Part of a small language model's weights: 76.8M parameters, RMSNorm before each block.
MLP neurons of a small language model. Each row is named by its layer, matrix (gate and up: input weights) and neuron, and shows model dimensions 384-575. Each number is 128 + 24 x the weight over its row's rms, rounded and kept within 0 to 255. Numbers have three digits each. A neuron's up and down rows have the sign that makes its largest values positive.
A block is one neuron, or neurons of one layer that tend to fire together. Before each block is what it responds to, as a language model described it from the Wikipedia text at the highest values.

Description: Periods of a person's life. Time-span nouns and role verbs in biographies, e.g. years/time/days after "spent his", served "as", or "he was".
L7.gate24:115083160148160136143119074147104140158136100124137135099079141127162135149149142120088105105067147147120112155131143128103116103162123123098107089120127116136128148135102147124136123105113103137184133084149080115130164095111133114091143164113146073153130139133153151086138140117121152162152116132131089153135132118133130098134113107097119109140125155128109089117103137152115145129101080125154093135098134100160126107139151099100123116103118140087105145120104147139150106133128113152092126098136097116152108114082116149142132109094135150165128122097080088097154137117145131112
L7.up24:111127131137082138101124122127097135136147158110116135124133113124126089156127131104120105119106139120165144178126123125140106102138131152116151097076164142116157118134117100092124167146111100127136101132132153112135174104084152120099140188113122094170097132161109129174182164139118110132153124123132100172125127183152146148167158118146109113079067086130095161153136130183117139156101094142122123128087125114120148112115139147122119123165131105100093127161098114107103108107174097112123145117138140106130145089134141113147173170120131118129104089124128160141097153111114133133
L7.gate107:117123099108121094098140118136116146118149138148102111128129165149131140096162123166078127132122131132161123147115108147146099141125123082109118087097112164168138132115125125127112137139135142077126113099137099122119132095138153098159124148150165123144139155073104086120133137110150143079094131113153168169130126112156121126101115122055175132110184117140136144164163182175122172137135113167110160148127105123154120106182156096094150067116151122109161097150141174103107138143095094153141141146140151132107135147116167095117118137143119131104127073108137099138102159137143138140
L7.up107:124124110168149142145162110155139169088106138169096109098103129079071133124151128106091155125128137164181125142090146142135128143074101107128103110166141176128133134146147132118148084148143122091097139113132113110142144096125084107086143130153135108119134125128100115138075194148120164135140106117120123113123125127200159133149127125120150112193151120166065128116139120170130102173105131080134099155084086100120126110154134115129132123146128137131119150120108129119114183091116149116081097133090128147128136127118124143104100168121134133135091081143118118130092140145141138112
L7.gate348:111104158134126165142154102107136109133132104149114079094120108142125135137151153135116105098079109120087170162149138117154128099162138101133140116112145162133105153086143142113130132109107113124175111151150130127115086116213139183108104078133150125071164156160108122096168151085127096140116137130115086158124094109184159135115153096089152147126138143130086128153121136144117172136122103150116149137099148133100123119141115130121096112158160121131156111124132159156114116177138122102159140136130077096147122150096105099150147085140125106161143133116136132130137106058142087101
L7.up348:111112060131156116118119129113123150119114120124110135104145122100120174144124173098140121151105119059107163104099143124126141103102118124107128157106111132128125086089197135125114147146149133084126146099121129164107133137105131150091108094169197154170171154162121137117127104179155139163145107138134151089082135087133101154119121132129146137115103129103117145094130147166127113134100096103124109146120123156128109139079175107131122101118163088144116151122139152091137130146147093117134118132139098132132134113103158120134118101129119118124136155095078182126157098135133104120
L7.gate404:111078109125132116097126132095139123113092171116089078114126117091161125103106132140128062155094137129180141168106118138162179139114120096111172113090175122155111138161169112137130081120125146139094144132100119131097128114108131164155143130123143111177097146147111164108115156116147149121115105112145144104135153166143137169197141136133115143111092129110094117093146107155135117111138167102128109147120125136155140137152128127109141151166143077106119116108143117112189110092153152163131163112109138120127125127119124140147080149121117106155157077124110155120107144131099153154
L7.up404:081148131143111083098176107132107094089132114190133115133107086098101076123138129101135143143160118145150129151120126090135121131119152149102107129106145118178093087081156138117150112152150136148148174122097135134109158152126139132108082121171141085103093123116173116110112113126110144115095105100099102119164119107109144126097154094112142138093150140123099112119197127108116150099139153062096131131115130151123165106201095125110106125124160117117110125087123147132088103142107133117080114102105139134136130149117086092107127112170156124126085120143132142084094152139088135135
L7.gate616:133133155174135134144107159111093131147138078139132150112065069147092140141119123115152156116109104142103135150130158130144128134116123092111166126119128131122131127125097100121133132124129134086169196117149136126091107120143152075096083158081102137154149139121151167103167153136162132139157098129122135114114131111084116117087138129112145162137128135141145122114159128127122122150122096114091118137134114154137155124126137136170127079144066122098134119140100167109133123113157132105112118102144131130127097128149151138145140153100147164116147115121101144146107133122121137127
L7.up616:120100140152108140129144162092145167123130121154114104136074132111082164089130147113132163137089124132164093102167156097159097177155144148183128104094173091113100122147114148149132120140102119122116101143180135160120144147121110100100133124135127165149141121159144149106059135104112120097121135103145087129133148104155131129130096138158069108132125171121127124136139127143159179151111101110101130118146125109096129115129104152137175132132087113098112120135094133103113102147169178108133109131141193120145118109097124121112146132097086125096138114136141144071108163145127147124
L7.gate673:109141072135162171106121154130121152158151114106191097163086126090146113099130109116068088097108128118135151134103127097147172122133147117143172087110136144123108098155138133138120127143140169117137115109138092177103080117155122145112123171103122106137131112136146112118114184131135112108127165110125116090143116119130058127119117115126100145064133112131124117162155084118137130095107120107144158148104109136125119104127103126125126128111139128077130131113150153161145127112155152146138129113098139098189116115143174114126155132147148139132093097117120149126150141136133172152
L7.up673:131130157102111132122154120146105126157122089091114188118096125135122138112159125119115081117114136162097096130140094128155130138130151097114165124144088194104156111107131133082146100105163145101126134083134073144111127135153117092111128150129123123136097112174126084081138177119120119052132119127123091174121145142105133140122176152107130112149113172181143113118103138149146110095079113110128108145131111124119110125087130103140116112084152111131085131114162152127147102113155103087122102120142154089159120126166126123142139120112110107165128125142121131079168105121106139138
L7.gate780:074130173142147102105114122151073145140090106113147118114142113135124133143111136153112107145119113165125134089099127146108122117185114125108129110118126120100084146100126118117130159171141128185152146127108136160115141132141140153095145133074129119137124147117087157140136145146152155149121157084131111110157138128113167115138096107114189149122106123076125172140139120118108156160127118125113181142125192132120129114153131131118161131060127165139115157130093119151136105126178128087111133114145094148163095130137104107112141140132167133153105114139132132136121101132084127071
L7.up780:086135114138149140139099157132157118110125135155148119107134131144104111115090164145109121125124088135120094094100075110138080116107121126144135093138090128097096147094098112159102155092139154130124146061109122122088135133108116161086136131127132158135122093108145123173130141160126139160117139098146139129112128129103121128176121086135119116123157101132138091107123135134134162146104054100137137136165145157101131134112128128162195117112133102124110123110160141133112117166165147121114114099148117140184111139179152105114120086120146177128129111164128106071141095131142127099
L7.gate807:149152115115152097098169151136131130128101117114168127162129111119100165133126138142126127105161136124118137144097123121129158151098064120140140078106135104129156106111124144107136161141134115150126116148141102143108169112111104160134160134108167148102110130111138116118136156134116178119128090114083126176138143134123115104104144080130135135150209162137182116169150132122110098117116106127140126139146136132136136099140150115120129176136113121136108133178127110183181148147192150137140131166161136112166127140129148115115136105145114142148139129112142146102179129109103130147
L7.up807:132175156142131134098152139137126139092176069112177125145122098140109124138135173167113139089127149171110139127176146144133153128159143176129139139089146153097103131096148157153123155147114126149153138119138140102138132107121083123106142160136105128089114143135115146136132170148131091145164122087107116148126169081153120155136133133162125133193167143130131153141121092098127208145162119121102136057118106144145139120132119128151083120099130149133119129128155119147108134111153143092119111102123102155166127131148143101085109153142111178109138155074095177103170130135087074116

Description: Time-period nouns. Nouns naming spans of time (month, year, season, decades, months of the year) in narrative history, often after a/in/the, as in "A month later", "a year of", "the season".
L3.gate919:131120129126144143134128155110106114104145087140155133106137126114142121102192093141115108187132159108136156136102128090107164145113153129135106141117155092182145125135134102094128127099143148102103125126190118076151117149145124131116094101105126154159127163158124136136143127172103161131148151125130099130142123126142113165166111152145135109143140142136143131128147145121134140122120147145187169109166120066123112135122132128130130115115102148147159090144163163131079127116132144156132110139093130131130095089155176124153116108147150132144169104149150117150133153183099137105
L3.up919:152174132105132096114095113139135130109148117141129146072141122133115144120126144106135128125128169143101163149143100145137099115162147125126098095138140137158134128151131122147128143149149101138172144094132153168130126145128098108161127131128097114128128167119114124183150099122124147114132112130146152117103102165095115126175111125092113118081153171108137116163127143113141156109158095096099129122117127141107162142123139133131119139102140103162109135118147177101135100133129124125108164165095134146180170154151136114105156114134148149147107111063166106104128125143161175139
L3.gate1064:150124079136114089150102105104095154126087097069131139125147137109149100125140094157151167136125158135117126120150103128148107074172123076157147132134150176110071087180127151114151093095109144138104149116082068093113073137113125130153147122116127081129108131112110166116156159113145066137180154142139156138096117155120163146096129121120132120149119173161113120108118118115116155110137103151105147142071124124159132104132144110160171114122124128113111128141145092111110163149138118131143140134094130165155109106170116126131141135137137102117090157120134116184117142125151134126
L3.up1064:175106116118106124135080139123091135150118118138129085164148146123137143126089146093138135138094150208128106099109102120145115104139128108137128165107156144114095147112065170118047114124140128131115113128122099140136102080149145174129114111150159132121160141129133139109155094161135126078109168119120163092112135123145147129147097115113159141166123122196117121149127106139109141101077122144136138155142133144166144156126121143138135104112111122152123119177113150142094177113145119137128114121108092149147132144157130114106159143129125118099143155108120128152157142139119159118
L3.gate1338:104162122117132125085119133118167118102154123142140137109133149105155084135116130139104107129129149177134108058117111136134106071151096133095113108155151095119157100110112147135110102127135136169128108134125091071150129141109147139122140110106132159112140138161145123115121163141101157129161116164142143112143081124106142154101115122083107096120114142195137107110138119097149099147141145134122092127158118116154107153114128140212161148103095140095176130140134150093153136137122095105118158146106075109151078119145074124130137100125126135159105152102105114132163105128142146165
L3.up1338:150102123135189122145104134161148077121134109136103144149151109120181107118101121103123095142135069141102108109129138110117163103117103078117146111165104108133153114089159147160105118131122095124114129114128126082198145107102101162135171101115179146141117144162141107121163114098111147123172106151122122135125094083067122169156111109101148145128106171156141092125125133130120134145157180137126111121140135119127129123161095119136125177119156132135145173127115171155154145141152112093103100168140100123170110166183113131129163135143077143116108160169122120122150145141123151109
L3.gate1410:120160106151122127118092126170138111125130113158171130151127134078121151102128145087118145130121130119095120134126088127096142122123143160116103111133117162138156134135104154063164121169152145094141092072130136161137145123144126131107115103110118085126138121104129145117109169144094075130156157152125112156169157128117135123115115148145104076106121178160117132130115128138175159187121152158142136101119139121120131128125123141163160147121127136169152141116129129154130128088136098096133095141125155133088152145096174126113093192131130110130100118094117146122152100162179142135
L3.up1410:167132145110123126145069136089116183115158134118125178149141147136101121145146111095148115127100130126126145116168108123129136131129136152153156068170159108143200094110135133091091119138145060092121063113143121133100210110169145124125134152145137164118135134108153159145161127139090087118104172089137141187118115140149132104127097185173136122112127106148128156171147212122147144114143109172149153094127121121161143097119120086133132138153145151132089138139149112156099133099135169105098111116119124152119141149123092118150166086081098121093138139163139137124119126153158091161

Description: Word-piece after initial letter. Second word-piece of a word split after a short first piece, usually a capital S, U, Y or G in proper names (S-eb-adoh, Sey-chel-les, G-iam-bi); also hyphens in compounds (first-ever) and War after World.
L7.gate15:128067158148121122127110101127141131153121095119131147146121154144122121136127134117158153137131120116155138201099162122106069156108150172152154088140123110132134099108129114146138149137176104138110157148141115148138093144073129146116146112114128147154128144130165153129141143129149110123137136127115164127142110091125152143110127124152127109102087143113126133176109128121114117169130106136141129120088119124129161087102165112143180081105169094141079129113126161135162109180110149084145160117141162155090115087130148130146125103125148109119132124133150150175108084133118159158
L7.up15:144101077092131132085112151121127119130127108102103127107118108087127138126160135122094142126149128127139184113129145123115135094142132174109127098142106153151159146143100130129113143121103132136119155089098142129110121130165112113136128104104174128150129108134168154167112156121152134115117119137094105139121119159141161069141150134181138158123073137151157118115093090142112100131120131149084159115118124163121126134111127048084121159134127139130126116125121131148126138187102127142100173115158160145132125126166151128102145111160100086120120224151091146133132109135107143138
L7.gate78:160159159086125137165102145127157105112130125134180110148084141118118126098168122103097095089148188146120145082145114068114158143148150114121139125116104124171132121086107154186112103119163102128123125134128151114147150133138104116138127131172127158149122130171121156121130142140154134119062116143118121127141119109152148115134123116090164132141142155115104130141131090106096150160081100111116169136091101115117161169131138178119199120134132109170111121158155130132153133093134115137159115128100117145156104154106131122156194133120110159140160122179173160134112108123098139104
L7.up78:097117117120141172143153165133110120142147133125124121137184117115135126108148168118133123133107107137193117129099183124124110132108106094140115088136151146137117159130109135095112170125145161159162160120129144123116128138098127099127129126117137115101102137108172129135157126141126132093124125153140119110113118125127132173139158123124115138135094129173103098118130154145114112116172102178098135106118143105128135138102190117080151116170112139140120154150140102183088202111143154164114111111120109096159119134121121125123123113110135142143145111112145158110161161138097090132
L7.gate87:121096118133109166100113137138143119131168113107132151117115110090159107076130090126154130115113133115178113142082136103122129165107131143155145107136121124110175146110093075127123135100090114147113127135158123133122163140158140102112182134145073160155125126115119109123108086142094118073131134088130135130090136138132072133151148118131120109143143118126123130160121132131107140111108102114133102174103085060119111119121118169130114075123159109106121139121110161160107117123152139103149109137127151114135163107105090109106109105122159173110110098126090117149111087105128122114
L7.up87:114106130101107122098105170081143126151162108125126117127082085136087054132164141099114111090136141129148117098179110155135102138145171125134119126148102079125154129116143147135115114114123096134129137168127121137098109165133145158098119093136123158140124113113140159132132116145108170116117147123138111126155178157130113140108106161143113108144124140157108117136116108148159092125123096136090124128133143097120082161158127103160139147191145102131108115135156137148115140094101096103120140125104125128151107140153120129129100140073109132120121150132125084127159125105120101170
L7.gate119:131130119140118127130043113129109152165138107151092109159140090111153086128147156149110140111160147076129114136175113165129077085087088120119157157096147155095142086101119081102110085132174102133111149127122154193124144135113131114153134109132106115123145121143134121133141144108082110121107123116147136129137179130161154155137135093114148125104099173120125115107140112137096154159108110155112148146135141098151134128133150095142165108140137108108171136148119124097107167173120127123139117119132124113127137120106163134139126140162125118107139122145116161148107099113043161133
L7.up119:115151121107142126114087151118138166150119168093123110108106117136146162111157111132134170130090142145126116156129152094138123110099132115149059127110142152131155093101122151200106117185133133103134149114101122151125099116124093120138169135129132107133111122101131084148132149144149131126136100114147144140155146164096112123105180114118119134094131142148135188158137138089152144112153095155140104097105173118148139129098144079155152120132136101133140114131119204099142140121139144125098093133166147128153134095137141162105135100097141104124147149119160133072129131080108106143
L7.gate211:154139134128160152135091136151140156112137094137165134150095094105130096158161122156123110110155105145158154127137117157118103147116140141107149086117119131148166157153098131100091179162152120121120137123122143137141167104109118126172095125162123135109160144097121213126117111135103138115147130175123135137106125147130127093171084109144096101138119155135148070078092122071140140166124108090120128140105160118112135067115115122134168124107133131155111135129113106163118148164109141128129106104175122112139168121108154148143097113187092097125108114155114151140153136091129181115
L7.up211:096128119116121151145149161091125089161142180109100142136148088095107110155130146174127099155142103115163161124152134146069126118125092162159113062112120133143188102100163148140140137145084129149094099154193097082153119091124132138104144163145127131182110102123141144148170133151160156135118155116096142130153123148099146152134113108109158104100164157149168155090156156183126117104107134114123062167147129142133150140136137082122108135129105127098109129109113099111146132109137124134101132140160112126088131084150169124113069121113102123129162149116091142106101110142109112088
L7.gate267:139137114176111169120105151099200118131087125123090154166134115163112086124098143124149116117098108116121137131137112111179150108146110105120142119118156110129117093144139143095115095132131092114135153115148130103117137163112126108138105121135112126178069126167119179115132136131126172103134147102114099141091109101172115113080123144167114109099155099174184140115128116144145130130126114105151166074150118119157108132100097111099140118171102131141085129148122164175146112170123144172163127135099124112147165116142127119146177149141108108094117109120159159128132113132143087135
L7.up267:152137170119157122144145097169105145118164135111148088151185148089133085130113147152130113113127133136134084106156128099132151116143110117092120125176161126129082138153095132107133108121106122114131134103156137130116125113147123129124123128157147148110146148175128187091166112119090135178046123120176138109115155119152170074123156184121134123103164173137125137167143154113136108122141074127090138125117102108118142127107147108187181115138141137116103085085139121126100133131115142072114130108082135107092117110167149162138165101077128125133151130111139195112127146125168132130
L7.gate415:102171163088099166115119126141113182118149117107150127140160122114116148148108164124140166124137132111139099176106106140149133121145134089159112118114126181133105160127109119100140107099118112166145123132107125144150159097139127094101155111135182144126112131134114176171147141091128153112138142130121118152104117120175102115147124136142116111137163135139099127145153144155121127156134127145155091113113163171100198135100156126144131093129139101130114104127136155136088161144148093108114119144123133147142145140127120130124124137145113175098152113131152071106134126127116126127
L7.up415:121139160123144150129116150091124113153122141101138131120116114102132131162148151150133195144128105137106145121123138155143160138125092111180140108143173056136134061138186143148123141110126137073136118126124130129131145125118148104134120158142120113148150144100215147105142116134128131142119142115132160138150137115104127123155128156152163148158166128145097149094119111097104100111087151137167143168135115154107100152117179101152158119132096174115141115140134151114137111098138150107105120112122129125118125135097119152109146158159111083132117132121173107098037140154121165084
L7.gate958:151169143112098081127093132103119124147127082113102153103137137100137162097118120104141122102113140106113119136130155130135143104148132127149161119137112115125089099091126125122130153118139121133120129121119163128170132091076130075147092164120150071102099111119145115094136098164159137182099128125092119112113123134090125099119141099151139110132163147095110173145088144155110106082094142146121138102143165147075148089123132134135147129144137101107174125139169087127122125165128111108139136148098138155124131156155126152117161096113167126151145149105116095147124120150101135145
L7.up958:130110129152142146102112171116074132125090139108120143100127187103143094117136172139118125109142156123148130102111133106103141110116101149068143124119122109130092115122067151141106127132145134094120107138126134215129128124118097176151149125101081147143157137129151114099115121099151111133115115147176145165157096146160115134149158120180137176093180140122139105132119091113098094155128120103118138142102150104119105163102152112129082120130160137120114124106163082114200137136138144136095155142123084112130089164156092139126143158096102151132098161113137122136144128110192175147

Description: Word piece after an initial letter. Second word pieces right after a lone initial letter, often S or s, as in S-iam, s-ibling, s-ardonic, S-irocco; also other mid-word pieces.
L3.gate128:068124128120110165133107151067136099152137153149114119096139165120156098112118125116135138146116093130117152151169125139136103136127156109131146132102153152143129089116171135189134167115118134137130166073156122119121084120125145146124124129148136145101124145117102148136123154131140186141132089104127119124111126102109135127119109084121129145088116117181113155115135106192150124139121122088104141174115127187059132112122123151127159132102104143153144140145146119101125169163113145089129114122126143086103135155146081101141123100109112141144111171124122126144146161087082141111
L3.up128:109100114082127102120127185160129143097156129127140152193143147122115127143124149112123141100104151113125172094125086169103166137103133129113133097094133118112170136123162111092123134131113148137131095108154113112121101104115138156134155093107120152140116122151170177147150124147158145135127135115120131141117097100120095106103105144148131155126103136126108166124142165148150129138177177066090117107121141152111136149092152141136147097115108160125119135079115118158116104178136191122141114127143168133109138128134102136110100109126178111139159142151152123124125176117116135121
L3.gate150:114119164107141149150098112111126155131141105123140147121138135152161126138090186163129089147136136122135121098155092139201141165118148154139120122129147154125099139139098104146144143178113114138122135124165132136131128099116153106155153131130146109128154096119126142135128146086168175125142138134162108081099094087138139149139118122106147143127137115111142136124138131148152145169109119067114150113148090146146127127184130155145136088151126097122124095142099120144095134131138155160103171156104122115140097125162128108131117151108186113140138144106126147116158142142177082081
L3.up150:115128113113134134140137103120140083164112149067113124127141170163111113130142135130122131147109110105138132106134104118158153130120151110075090147140134136161125128095139116105140086054137110088147156105130121140144083128130104143154127126142135092141105163164117152160150115125134141124144171158130128073114153140119133141144132102130074109120105192152144137144125155132090105176132149170153134151127076125132104128114121146129141102102083134153097140121136136079145143136136148170139147117131117139150131152114106115149108126127137132126122151118125116161140157153094117136
L3.gate329:129129063092161174150083157162138092121130131074135139113108133148127142123094114127109127159140132119133162113124121147160132141125153133141122094164168132103148137097151137113140108112075097131136137097138117108165138151109108082122135101167135133103190142067088146094144143121147192139101114134123138133104111158115147181155140104107149140106162140156170131151141099152077145179121151093093103125118114147150142121125156147148132138085122140180105125132163121119182135145178116131160116131123127124109170104174149127150169092101092160142122138114123117107090111093123163143
L3.up329:131164117147142155156118186076100123159130160124139126134106114134117088109155110111156143190117079138123100124141170157135125132119126147104154071154141112131107126115109150147115150113126140183143117139136127111142122093072124109152151105093092128127154139154088167137097106082153134154126085100132124138119172109148162115125148156139133129170147152162135149117146110129086115169127153092124146145125194131118108126162120127109082134145147146121132131113090161121125097141084125074102132137096144114135166160100113133131125141149138123092127097142122148143132145120092129112
L3.gate455:120150143133127099115114140134080153130149108158126122098111102149080082151141148103125094143143133125080108096134155150118100136126117143114119121121161098101112103160134091121133138168124121144128083113145115157100095129126124159132124110171139092121153099118147091133119121182112133172120121144136165180137095090114126124147133093066112154162138105164105137110131131150127175136149128122125107153136135156094126115094158196147115093115165119161135156123104126132142127163137158146100137108094155117128111122150157107091135113107112159213115170098119118176175083136100160171
L3.up455:185151097157127146123101140124125128160126113122138131113146114122067117170143163121128138180180110115128121121131089110123153113135132077150155142135161190072074128118133160092110151154148102172144095124121134098135090133144127114139123158153104114087107105161118100108155128157126098129173137120137129112153139104105109171124088166114131148096122098171114132089133148133136140152155155144094113142139132162097128129122125134135141133106157143155104123106120111152136161126086138152135119124148110136120143107132092065182111127133125104102147127131116143131111150095145131130

Description: Mid-word pieces after S. Middle word-piece tokens inside words, often right after an initial S/s or Z, as in s-ard-onic, Z-ard-ari, s-ett-lers, S-iro-cco.
L4.gate922:100152162115158161150136159097116150175120127117151125105109112123136151112137188149171137148113154107117076148140121142122143095102100125112126073130148114135114141147097126106163127119118137103137143089104094119118137125140110104129130118080144129110136107149159147134108147130181115117137122097096118105118143092126127123125127145093119119101133129173138153095134112158155149176122154136151120128137113130115122167142171124150144147131094121146128132120153137142128143129162139132120110155095095144069122091189166138117110142123090140109100121105110134132109140151090096195
L4.up922:151148134108152126095117166126118123143118150124119103130087117129130147153144119159111079120114152120141138053067101126137113130119128130089096097140120139125089076104091158158126113126103121115101136125141109135084099133139149119125150115151124100133083125139105158142096130150069109111113146156129123118101107155109120149104159106110161137144159139144160151130161110131134116159132151175157117168120161186132114129117136150174099127087104147125149141109128117147127117127106168145128095129125159101105133069140149136172154131176106116105149089133136125131096157108128172133
L4.gate945:123089166124120117120092170125137142127151114132134164112154142114116114084145123118145167067159149109133138156108131140125159156132128154090163152126139107095149148082155152089112144136154211154099133117097109141129104130150128166130136152104100156101107148152133140153095176143129145157093124092166113129112073119085130131104134167134154157124123199135153116122130121145098162148126119098136159151145092157117103117131110121141143131108159128131153127123130105109129118110111130162133116129108172130099122113141090127147129114164115121133128215154162156130139172123098126133
L4.up945:093088130132134105148128147118110122122148124108154119146109124081093099133107145133105089125155123121128098117097097125134168136113168123146185120143174107167151181168141095160127116147129141176104171090171125127102127152108108134097136102104128129145137137149192120167124133113153100104142148140089166127142154116103111122145120088149077138128119132117116096116122137106154101129134111110133138147070096143167144080113142149163144072119127054120162141130147127116138169157138171132128122106116145091137122106144112122119135143111130121124116112140124161068071112127123127151